MLP neurons of a small language model. Each row is named by its layer, matrix (down: output weights) and neuron, and shows model dimensions 32-127. Each number is 128 + 32 x the weight over its row's rms, rounded and kept within 0 to 255. Numbers have three digits each.
A block is one neuron, or neurons of one layer that tend to fire together. After each block is what it responds to, as a language model described it from the Wikipedia text at the highest values.

L14.down359:136100106103108164148146139093147096108137152109132118220139140170115106171013186089164103159123098159110174153176140124164161117077126121153154194077099161103137095158129175159100170138146095098128179179153070108151167093147151121139113121215170107148170125140137089086097102078169149105
L14.down636:118127129087115115180072142135120131101148119064101133130120122123134112121100136109061159155128139135092148162146125151151149053112095152074095139150113210137156124109105093178181160142096123085128170157101140129145169115135120080051137070121131160133083142130178065165167107122119138122
Responds to: First-name opening pieces

L14.down285:150199066102116135184146152148096114100103127142104106142138137108130135150130138121147136115114142094104108132090140114161115142053136166103103158115137157127067162159161147151091110126115062099108172074138167081129063109123086135077114136139097111118110177135150135106138111110156098151
L14.down929:082111105080070118139134134135166128140152114116150152118118153147179130156160148145076083104131170105150125139134148107145125127171146145173109122112167185108197081090136129096090073120090165103188153108081180114118130100107104135120095163129091049130125149136085159149142072121128108130
Responds to: Digits inside numbers

L11.down114:081094155153122109116111123094100127152130146136129132186171199136113115102138072150120105132104084121149153173079143172112175206115178156153142132164115122114129127124155172128112171133099109132145187087166196173134139164121072159130171154111143115119100069142160102060133135171141149098
L11.down143:131135067169116128145141079144155122140083150092122124164140138100095134158167147078169149181111119154154069072138086199073114164122125110168137106101113174159167201145094112118176126088138137152111125119132096144118085137130171135129097142145154101119108149103163126102101163093127096143
L11.down150:120103136155105144090178131110122117079169143124183078217166163229147139124120100203108102085109084091103125129133113177106058110152137171071112180142130112087149139083144142104133149131125093138117150130164118126170122118145059133157156093094162130122124151130105162125133126156119160138
L11.down177:146112138185162089139122111121177155142191133134111122198066081100145096191098066154157121182079171146089197109117105123101073094116113095126155135134142155182151189161174110126124085076141143130119132209069173075130124112177136122161106153159156151126131155152137085162144057080153099142
L11.down484:098162119127161088168102128098131106090157122139147092097143143093133100128185130111178176124151071138166097101158153116067125123150136141146134120093126133192174154136198054117116137069155063142131106118137168118141120205149152085088183136156150138090169118112081064174126088124134119142
L11.down668:197095137097097148154115145097148197116119103100137125093052153144084110174058134092166138158104089113071143158103183098135136076101070185187100152093126141089130074102106174162140160147115156121166088080168048084086121107155121065195157146127102127108155151132118090126140058147161188138
L11.down798:104096184094092172053078152133055151130069126183121155169131156110127084146114107141111101153146164106137122119172183134179177138118144101165163146119131150093136157104102174144136246155085121134195051168171174073118082147115088135141145168067146150122071130122202092106113142140127086117
L11.down862:136137129144122127105111125154083033081115133066125181142127141149102141111104083122133103150097093110139183134061029152172169109148123128092132143152076136132099141074214093133104158145120109081168136075112091079131129156156092134157161061118127115086132157150136125136158087150129104160
Responds to: First-name opening pieces

L11.down38:146153119087177113083148155169109138132083123175120144148157122176166121111157119132139113110079121114138170091082142106194126173083117145113149143178149117155152063114105134105187061125113154189149171086100126124093093163172119125169104111128113146210093158162117153134118152117155142052
L11.down145:145172095116175139095095145109159089164164091118157060161129040144107163120099142140168093109192142182130145120197164143218138078128140179127102087067087149079102120159115133087132141122152166145078094109171070166169147126105144121061105086062123058134141129120140140097143096134119109125
L11.down531:198095104098099148064136200078120145095112150109135063111110123096137114146152104096124093178127105138151142176091052144131160097191155122149140134124122135101155097104123137134156102086092119140121130132165125084092124111180120151149093109176115103139160122119135100128058103158087105104
L11.down618:148166126147149152180128086091103143154101075135117135184146100159080134081077101114113163114201124058145113178186117140123129091123126119129144124102129139088084144135163125141154133142116107134133116154134124099121133111107179141123169159102122171132138095108114107165070176140138091129
L11.down772:199109127155128131112117107155130110172218116104104149193122154107112134116127172130113108098112167119112131130128123163151123164155073167189134107097109127102125087135155148108095132105152132110124132113155084135101112156134128113144127094097059156127069173130088090123144143046120163174
L11.down784:109126152163163085099115121100108070094140131173126186097184159147167096135102100131163161123128109120146137169123161133117148124130098121108109146182161132154113133157153162094118092100117112135188197080093152154090102133120136076153072088135161160169124118126124069118131123155000152035
L11.down860:123078100115146150182135126129151174131146112135103091050132142164146163113121145127089138089146090090117071137105174143153151153071115092119123158157143137120137123095194141159143103138108131122077198150105139166119120156148047060132125158164128117118078135129103125201089152069158182141
L11.down974:156099160119140100112139128143106091132058173150103135108167156105113110061165124126132082202110082123150106112154081123156152116203110097136152125141125119118121089157081185125114106155057167090183098119147164130128108160083155153098185106112120155051118078148138122117109075127102107137
Responds to: Second word-piece after initial

L9.down498:142114107063133095153104126085145064133076142110149137152122037154129133134126147075138090117149137133139113152104093127097109136130088137176147099121064185083147092191128047143180097144137146076157178104100091074151151163169159150085118117108131159123110138146152069123112138173128074111
L9.down643:133121062189113161175196150150136175092134133178152164179024086155142145171133150175111202110102163103121131152118157064090191152116086117098129145102138139126102080129149158176148092127157114075093138167081110141131087177103077157147133167131133121138157090121130064098160129146144085103
L9.down952:109114139115156119126104103078092102071158096198165077156076187140120126122169119129101112150115123076091136075111149103155114157097149134155136132135124096109053133133114124095148152215092192118150132114153129168155072104170100122143183160069155080112132094125121142126085079136065170116
L9.down958:097061154146143109194144137140146096174110136154157113143169093128139122128068159142103177191146162161118095106158155100195137168109124051121103129155119198125146071106119127130125122113133142077188146120135149182135187083159175082164106129103144096136141127178095138129092114179139120138
Responds to: Zero digits in tables

L11.down124:195124117152134094188084131086114165114111113114112135151106120164115145137152122141129129166165175123136130183058192170144142083093168185129190143113097131113143104147086163129150107124145111129094173123138113192143126162112120065097152185124122139090087086076080121102079142049164089099
L11.down199:096093143162106116163104144119146172078203161135156110139168164091139159115134103124175074101111159130170131130093114104105172136096154112164110109148161168114113149150149183117109131158120049205174083078118107123096151115159084137105135109114169127084146147207095102152119137184138156109
L11.down202:153100138112132161110119147166160165202109125064141096162117132111135164070093135125078113101111126132211150177102090148133116103141100106080117089128103149138113156122067165099156078178171103078119145139108147119071143143145140122137133108148112154112145206173107131125163133130150143171
L11.down361:151095124132102127118082144161202170096111150122177138113136193083130213137171135159192105151109147111095076094140146083060181125111106139115101156143107111159108117167172144094130094183141089088150143137179099134139108178166110161130132109145149133053101209139152148077146089137134176135
L11.down627:183104096117109095127175122095093078125111116090127157115121157156177165173099151137162133093119187138085129136168206137140106145146162105154061102118144129098163121168135068106102113107087120113103081142127098078115106097146139137111084160138115124158141121110168166096156133082162148133
L11.down765:096059148102155119200121187135097185129125179111147091141077123106077116129156158202117128133107158162113147080137148099129077076129137168128168158110050096094177160171126140152117126127160148132077157154121120103155190106187138132139146163124133064125064114156099144109176151130124144141
L11.down874:169110097109134144162173078118093163128076149155111117073170097177207103121141098150173178131167076117111115134115150116107089116124122134122127122106119193144152069109107104129128171098053119087137077096127120070143164159128176065156114091161123163086172132137126110169117107164101132130
L11.down967:161097099098140120139077135124189154182126090116112063127107081162120162130104125184107126153145160146115122150145081121100141101132173162086138195089148098085107068094089161141091113144147134197133099154110152152104092123100078117167158139147143159088144082153128120132054121090180114140
Responds to: Before a quantity

L9.down214:086142093118165129215201097141144142168157057091160100094138152113146110184142147098127170160147135137104163148138172179130133165101092078158096135160122077135126164105079145159120111138146153147094108156063043083127104112150211124115097165115077200116149140116127087135146144072159166108
L9.down434:154041091141136114128077139180084185095179197021094089103128163167099138159146122161139125130141164163099069124161156116120113153112094186115131110141140106156140157140071121079174115122105085156108109155119127093098121128096139097127092140115165139184156136122092151158119126175100089078
L9.down986:081114094119133097119079171082100113137111089151108097081157135175127141174098076126128110120165177133139032126135103166086142169117118135164114149087152115143109092114192110143080149103137114066019121107109074197089155116143168114108118125136149107101105096124125125059136129152125122172
L9.down1002:146093096154113086134102161115108113110152181155135113128091100129105009120100103155118088149097134123160154108182145150131127187131173064142122170091115078119121107139168135135143163121143107157068174155129097171132071142118144111096080129119102171165125104119077164089070083183114133099
Responds to: Statistics table and list slots

L11.down24:104166170085142156170141122204087116077115131115159114095125101156117159174094077184099088133167182161109057115137152163125161106146117174165174127129107171141132148142098173106140149198085120128141104141095123089102125118119152142183144162052162098048131164103141145105118111112123117145
L11.down42:116183151101126116112061117199164113136163140122156131149105112168164184192141165096145185173118098132128161173086121109114143048131130110104114082112121134143139166162194151119118105130091163089150081129145104138127155094127118051149168123156071112131138152143156182161156120146133118057
L11.down409:109149066104122141121127180135104156215134102096147127049092117137070136080132157066178128148143093138118120151095120104175070111211133146122159079141057110154121155160121147159085124178116125164156114159160125088140114094102172168155157133132143137088121146123123138170111111119144100133
L11.down480:125178119094188149089133090162080123115140150123187076163153085187101155126106142100185115168146159204128085166122180082155109150144120074138148147084094129107134123066159105106112116133191093117168060098129129182134173148118133139153133075149136117162121133113170059169151137128135196124
L11.down593:133164090142152103132170156166103146118096142203119102112128135120147202100118147071119075108162139132135134116120183168164125152101133196111079135106180159109140102177143086121127116215137146173096120135174145096159122098099145161118164125107169131143119122131143078129216093116215034175
L11.down755:169139142158167043074122131103085090133103150104173061090107108100104103071156102093080141166123101143072119119095098167148185127096125092194085146145200156170104141107112100108150099108144106125174134136076110125066123115138111170072161120114083132119106163093126124127127117183121085163
L11.down769:125146129099185154138167105107114129117123170154082157102138055101117120118135142171187139097141103096090133164072171102189115130177139074135116203092109104105135164106184139090171151131135139153124182156147097191115104141115129150110158174117100145193112131122098115179095176155084097129
L11.down963:149113098126083059134103131122192119112103139163101084099110052127182134134088167106175103056135144108170114192139146114118151099112104153101106106154120139158120123140110080110068129148096150106143163127096140072113127121130140117085128065146176095128156115160099132106168090083124142083
Responds to: Date "on" and name fragments

L9.down46:114097126137064086196144168153071091088174129151106137139180157147095065116146141119091155125113111139177220112160123112150129097111142104137145175114106110122093108121099165100133130127187149082152121119116148184074091133139149077054136106130082200157161129103099104076141142117153098153
L9.down153:097106169128198140085118105136134119132084145061087148148120114147134099124115124115114114187092134095195074179121149168153100122157119089132100161110097092219114088146181180105143141131110143145109090048125077174036145146094087114198095068169115161100161107149158123063123110155147141108
L9.down395:154159091141129141146102188186117088190155124143114102117169153170055159108111132120104163106169143196114196131106180123112111145122155089103105148136138132161152169163127073055105110117123165119094148132099123038108138067133133122117117133193140161101094090144114120158151145134122101117
L9.down882:146176116114129086185130119207117112100186169139058092068087153102121107065167143107118164221144168116125176126129124115152147129141159148133110146080156128135088118085176149162150093093155132135119144142165116145148103150161115140100136114112152097166139115119128158153174210085132098132
Responds to: Table cell separators

L9.down333:139073110158125127078131130117119122020161189154143086097123141112089177151175164082133141113109191103166121101153182075106177085110106100103092126140171108077143091188150111157144160112116100065136116119128119131085132138114077081170110094129100105132134137095112105135135082109139159156
L9.down356:141093154055099105102116162132097142063150167078148105116164141067135097129127141059163103047118115164173156168136095093171103112128097136147138116154078186098167116128122134113135155108120114199135144110096159136116158107129124147113122101136102102153172159152102145155137137146082145129
L9.down367:131109128141127140126148063117072113068146121116115119112121089112122097123112063094148188185193110090174183098119136105160183117109157155101135130092078135124140162105122162141204089145064193117081162103194096124175161129142146125164230129142120130117192094156105157124129117083124142130
L9.down540:169096089114123158174064148139113110119158105088156087135144133138152221161155160090108142077148155120120115129135143140106171126062145204098086088083154134124132136096177143148167111107145168131111077113151073131152117103067119154205118147139142075108133131038173141151121123113142167119
Responds to: Decimal points in stat tables

L11.down285:171139140141102164108144192177176093099130125165169129120108102093103145103116127125146125134148159079180116103088085128153138152097139104088125136178161116170084137063148116113164100095130135168115177138161202160137092105112148141110127158155125105090142142060116143084090143112179127150
L11.down290:110192179139102093161100123098097193101100107111102140101098136123124096153154132094149055148111115078110114114148080114108063166136160090090170153143135132089154142101168145128153084054105095074173107105138090158133140106102100085109168149092103134129113078155095143130089075084155154031
L11.down429:124101118113153103139157142127150153174103160153105080153132088087081075106135176159110139151128108130141124146117154125137116170140121102109162135129156153107106102128101168116101084159112146114072117142108047135067106150128187135112127119116178057118148113147109143043011105129170096135
L11.down452:099136110136112195082136129112147069089148104086090146127089111088129202177120163082089178126161089093177134131116135166145137193125138151171098167079160077116106101067166131082103129108171138114150121109193181165105169080150171110109143106107147129110149169095122135135146178126137138113
L11.down453:135162170141141177114130072104152112135083102181116133165144158151130094147173125117130053133193158109178127147135122116134122154184125154119146148132133144112076087091146073135121103117155157131098177153150048142108200110199148128146133108098116109164099186104107116089167093113147102111
L11.down732:131175154109155174195160120157122111131153070134147098157159099142143107150114190093104201183150148153132148126160183129153131136177146117103151068112116143096070111091109162153201116121129185120098181112169086141072058138092141108095137158132172091139161124110126137138122150195179164056
L11.down797:094160139146124163109119180143159122131094120171174090159114128112147159152156180132178155051157111148132152128107135124131130121084027132130136136111091142095113125172138109122168166066126082207054140152116131127186070081124109094148083105154079172175138082062161170154190163139173143093
L11.down1007:148049157111123068015114101178156106087078082156118127085146102191076147120101132150143148132116177142139151156082087099146131080094205154140091157149152118118091125123169105153111162186135179074101148067153102132108101128182143148105096090176186131133132100129172081112137093156107124157
Responds to: Separators after numbers

L9.down413:149098137144091135072123099075127122172139110186121086091166099151160097132121101119081153134151158175081154113195162114092116094158167179121138166133104162123104112050076126140190113152184153159109096136135109131139142103144118051146199131113121096145145172087104144094091146173187188111
L9.down581:165144082131108134155096150082135121152144136092167170143127134167157095086120124105080056122098093128121178175184119135191131113133121168125142167113099175131104124102096102049112183193118136129165181113123158090135155109158103072129155145139155129220118129147143167069117129148163171125
L9.down658:162109113104122136089128144090156193130125164155114168137087117159079151074116120150034044191108128159160192148112160141203153133083136105060121150133095119110115119122119169131136116170112137141160156124154097142104143102156091145153152131060141104106074079132077143032088117101153152174
L9.down892:149091108124103172147125133110107166144146156162173139102164101168135088107106088092044080152144073197120213173182189103215197161106084145090124137154081194103100083100066160146130157166109153162133143112126115116115142087177152121141104136147104118155105142124090167065119115128151196137
Responds to: Start of personal names

L9.down64:101121073150150181147096205113087153131140141195102115171107124142048074145093115127147134168165124091073154056170171120195130134140097142146144104134141158144082078192117065125163157166093178140116155107158235122145154107143096125085057152141170135180140123181145130107080128152196180085
L9.down418:073173092083102160133107112105065156168118131171129144110090103084124168094140093121179097098187100091177145137117121184111111150085096151178120119144161093124111095098145091135126151116167128158106180160174100097113128163116125109052088122144104132126161131084125153096117171175151164141
L9.down420:149110121166121086086138140165106114092117163150080151144121134111070126079151153156123109185200155069155153058077076133127100127102153151166107119105106149157137092120135113107098125143166122111137089169136111146107131150175089159108081078192154098113119080105148118127205113150040087086
L9.down907:144146140107156131169127149139146169139133119117127064163152134094149133134152105093127107119165060159104120133103123090104143114168142161102129102098120166113174175058124103145124194094110104141078120162121183111116144149127075162148137139132089171089065142164209091094132143108154171129
Responds to: Before a year number

L14.down764:096116104099152104200101148101117130119097124162171099070138192142151118107130129130070127122117097129176134136151111082129150194126155128133096083121131078181152135141146115139090069139087162074104102107109158104121172055130119127174104049178158165192099164137106128193137114127155073138
L14.down797:092154108173105173132117169164178147092116144062095123155143114106159077107088174159099105109090119092075188068113104133122196102038114147122175101138125133125136147149178147120163156136146097098074185150125145126120144108095102117130151122086154131115119115127123148127118148090072123174
Responds to: Digits inside table numbers

L14.down13:132125155116098149192176124109183130081105154100111159116136080160122121177137109092085131185101081130083119160129110157097131152144137148143175144132106166088125127165119118109147120123097180131137090127168160141137125137135126143159142084135108199160149100132187129187150177101110141114
L14.down997:131144171101102078168166149134112157129144111135052195132154065120078138158135121109109135174143095101203073121097133129116156155139118131156130131157135146122111125139188142119125089119072126138182122139129164109143141109081142154090110151117117149121054098166131204164140162139075126079
Responds to: Table header cells

L14.down72:142183102100082158171168114112164144111105118155141123092106132190133092146078102116152136195093134149108121166153078133119135176167114117129086119129148127168098087115112150104142096065123113110153068158109102167081123165143119086147157147129057131105094148117117110153132105130113092049
L14.down828:152151125072064121132149136196125168107147106146110150156111069121091149130157115073132141124131096100062087148190178149180124083160181135151115120073166191142086113122171154194117073146128121139138105105127098152130079118169125086176161133165159129145144163181161090162137139151118122128
Responds to: Quantity numbers and units

L11.down22:181092152109134110141108091108116124130168122070131074142111108180079154101135141070139127105154158132142154196141143160157204146102119111175125158166204156153134110124049105136141208083091133138111094133140126107095111116115114135127118100103147126099125096201159110110048068148120114154
L11.down83:099131134114137105139140131172132220128131082120143127161091144156068170150151094151162080120137085148134146114164114111152127123107041129165078147105121112170124134133135098127099170154143119148078100166109105147060116136103167178118141154143178144123129144076163145103122118141131185113
L11.down160:125120129119176100155097182177128118161100109161114052157097157118169100183133091170115101122132084095119181120121090164119182108122138087175079142143142187149170096076105105098120125096153146126088117081186146115047122085113164067157110149151165128210113133138118161038064182144153143143
L11.down348:127173055162188088118126145092089124131127151110135091181137137134193139132082109122063113105095113119198130135089188140132133094130141108184125124180142105195129172075135087110178053101108127087125111133154072098150088096110058089109157111116156127106172142179161072145128101159125123080
L11.down385:160163157113119052140185173117103099132161154123102149155142134081131157149143141108158146103116088094100119078133134147155090157118122125162140081074160161092146102119111071145119109128033130130138159112158112088125130129097162196141093146061074115128099135116181155161168150141104087069
L11.down485:118130130107153084120106131114137180139134148133158106123114089153084177095078171118104132138164169102125162123131181112069058191103130198091090105093124090107146065160125129096145130180172187126071182119144083126147153145174142051101119113086115109145195145208083134113172080126155137147
L11.down665:098098119142157086177133147088139121127115127115134159182121076166166142137130162103167115141124130111198195128141102073131119156101212127164160171161110193163158094141109116158158137134160064081120132077172092088084151152151158106147177108120111125180135088086099092116128137158060089135
L11.down898:148119118149148123160144199132123118160127134114102124122102103115145111086104187094147128141117140115099030142126122133177156129147091128138067099135114123100135105174122119171136089186151083136152167100161127091086118068180071177135106087143163178106162106129054148153181157087153072127
Responds to: Table cell boundaries

L11.down228:132166093103137159122141087103095032102134049171094118120189066118156108179075138126172092148113146114080075056085132107170179148153111127123094094130135172184173106112103111118171088150071157121136092185126151206141131104136102124080118070125117145143125133136132115134135156078151087104
L11.down306:182102078156082099051153132095106027147158143130136113029159140100146106093175148125145139134150144130211158058104143181137103151094196097128117089159135064113167143132157122161109123128099126095122116116141115156134096182137194091131080104143131121119139158154115108095132140148046152115
L11.down375:155145112111069121136104128097100166116126184119168113078087157129139157132113124133131103183164101114112129122142149126117159182116158151088111146115149077091141128103170110174137184145115032175110130073133107124156112103138199056099071154147111114135134134121114140110101143164148166139
L11.down476:148142124115128133200146089123153150074139128149084169142095073176109192124128107111175129149189178161137137115084109162129157167097175113179098149090084114137154194104094091168110134112109169137118114122138162218149121156100182144165109093122109144113121110130179096127095178120151120124
L11.down662:131114096070130123162115132120095125132153131073107116158086153058143101141143198093106093138150178135104102070146124162059160110112149163102112054100113143174099171104167128144122117120127108140143107132121163090142096174132144164080111161174122150123115103165160177214146097114134162160
L11.down766:146114118120155126155158083153160177092109101145147102078174119140097137099141109139180033195143111128169140134114175106194169138170134169122144120133153133098118157048112149115105159080067086168118108152162079098123141066164175126122110147154169121146129132072133101129140106105105090163
L11.down961:103113129123110150054112116121129082157129123116076147096171119201137109101144084148148118097159165140158112117173182152147093138195154134150093174091057095045135147130115124095105115069114063114126118139151148123082123100097161178149141126073122159148170128148112124114101174077123140161
L11.down983:181114083113157119083158137121110098124100134126110125166093100138113084079121160169149101149116141135071113163129123123138153084125137158131100100119079153182124121111159138100145134136136161092118160091129174151136074110108174115137090127108119072150089098126146146130162100129069179173
Responds to: Word-initial fragments

L11.down534:083105144070119118106132114092094103143119145174177117143145124085093094147129135134109086140145126112178115174082150090132195101140140096193110063114098126134141132078148099138146136086124152057138115090109145032150119169133148109172151116158116085139160141115167114136107133146127115060
L11.down671:114122152184100145133061134125121177142118104106152164093125175196219157132165158111141140162155112157202091152125135172125162115138101160147159226130186079138130132102103121135048121134146124136094197117149134083154135106100099118113068112098098191163145090115107176141149098128145114152
L11.down688:151135095137066098024140153170138125090131145070068148115138175122097070186134115162179135069110067083086133134155144102154109103125142130183111145141132084099176122153145135123097130142106143173151117128125129114120073141113115143127094137098120127158167158164097146113112148130114045151
L11.down788:135107123118094135170121148104099099103079181095178098114170184156087168163158148090099118166111149133173122134090074071152150162126120132157135121139139091057135140081212124129170105075152164123113124134148125137124076139156058138166178115148151194106178134173175113110137175136124109132
L11.down799:159134101055102174123129100107094135152155104152144157104135106120091141105089148128120158151084113135133122157090138153107152223212141127158151128137170128095107130122096167102087142107159141124122155166147118166164085148130143080118111121124173086144130135125091083184067138106117121209
L11.down818:091125133133148105067145131122092091093128153156168117079150143159094161177145138121149133128092098143110092140153088070129113133114114095144147147137067177169162126086161094120116095126133107115151179077084122138109146121109085088105138162150100148059162147126113146163088083152199132129
L11.down857:081092122110115090207109126134134127165126103208159149121132150103120069120152187116153170106103165107137156178139061102133143119100127122096142130059115133131176157114160129138165137161164150110092122093207094136170166194106102128107148131161127160083106105094048118131101153112181171126
L11.down946:151083155105114125128139120095143118103116107138096160097086130148126108127098077044097161110144105189123152049112126149092177137165091079067125103191137150162132107133074213131134141126093170115145121180114148110131140115089111086098108117125146084124140152105127128133172129125131115121
Responds to: Mid-word subword fragments

L9.down83:166168138125126115113157150084109096062116126135079159083149157140149182130138103150137091127128070122109072127132181150129141124140138134178083164132168112115104172113114156088149148095070142115039082068162161117170158110112188094116131112107108059177074227127123187146119188126196126158
L9.down802:085082167075163180100187118097127089091124146107142087114078110121144158153120159104158105154115119080158109151178150085169194164153114171159133075064096100113145132114081124121076126217129116086111136073152173145117152115119130140138079191118113111145132146148126122094184141103150190138
L9.down873:121112126121153117120132142143122143096137180151157103118146131085134150144134094093086126190163130191056142124132077112080103185120146124121098104153120123111122153157127169129132117142123068170127168156127089148156150150162123172077133092154121136084146115160140186142088203134111164165
L9.down886:132161135113117143079101133178103147172104130147138139163134128115124159137123081113132097128166086168176119107130115104110109099168128144164192125144119096174133089166124125084110130112191123082135137128140125168113137089143094111144132104146075062132084116073142111182148113107130118144
Responds to: Second piece of names

L14.down459:128170138111135167176176056097128087092150084177121053139142113128109126115085102184150136131111107129160114128143142137109110118102116161147097135125111143162149096177114099132114146092161127145106177122071112110130153169089192084160115155132114091147166166136153182144123107139131083120
L14.down970:049142122135096134138149123075107130100133120167084179115159177181101118100142082139081108068116135143124122132125111148142122108121132179085143125112079083106102083139155140106120127145124066180078140091116120104157111105174113114200102096136131161157109141133171145092103092115124151099
Responds to: Year-initial digits in lists

L11.down79:118159120159093128121133126159138186099146122128114143164120183081081149134197139177180102143157147089137076151139087158157089159093118104036119113196113158106166167172114130161131158110085128099120135147135121156121114127095146114145078108114229096104145066117147162176117080069142097199
L11.down310:147095055163196147121111109157090145168088140129175101152117133146138147121092090087126167140101096140097093135081127122160077149135127126140124104224159107124138059134120124130079131090142090111159152129135150096181174139178141081140127102121114144132171150114147099146172122123165098140
L11.down568:177157156075043146157180104231134100088150090137148130123134054178099112124161138104138176192144113136117099175165134170099072080139152102123116138169149139137114129111183084080137183112121141155104154158127120141144186115189138130096099144136181179122142194136203126181097111172169127184
L11.down664:087051139162086105144211098133220131181133104150138107129097108135200099116104184108123123148081140171104180122157117136158168092125105096125077135197099157117130146073122113106151189213104137144166141146133118180091083196142126130136123113125141078100165129118130063125120157124157107134
L11.down685:128151108107134166143100134123099162111103126107086114058187127132081160163169123155087148121172150146124145083122153121158135150123100135129138084099116133164169109113169119163084124161101164128092107126164149103158184129161085125069122147092201224185134075128097100161156137119196103138
L11.down792:200086052126035152099122160138077110072092115112127141179100183110085182160148143144158095083082124155119170116143149157130183162091102128132153198099085146124066091124132126122082175110099124106141105123168112125135141141130117074130123138135185142099070108135148166056107070173159128124
L11.down867:091120191149187145103109149130192070166092171157130081132141116128146164142161135126051147119110152160186136111148099179149085120111185113127090138121132122087112144178074136136099157155205165202099118173117139103121141096166087118098136150149103131115059144081121085179126137177197112119
L11.down995:124088128110130114100090153145109169147145084133128130155148146117084167056124180113155144202191113088092155184116111157142159160139134176085109171136090076152080090106085177136161122125122134155128134193147133127117099095093148149146112124146156138090116073099137119121134130127106145148
Responds to: Digits in stat tables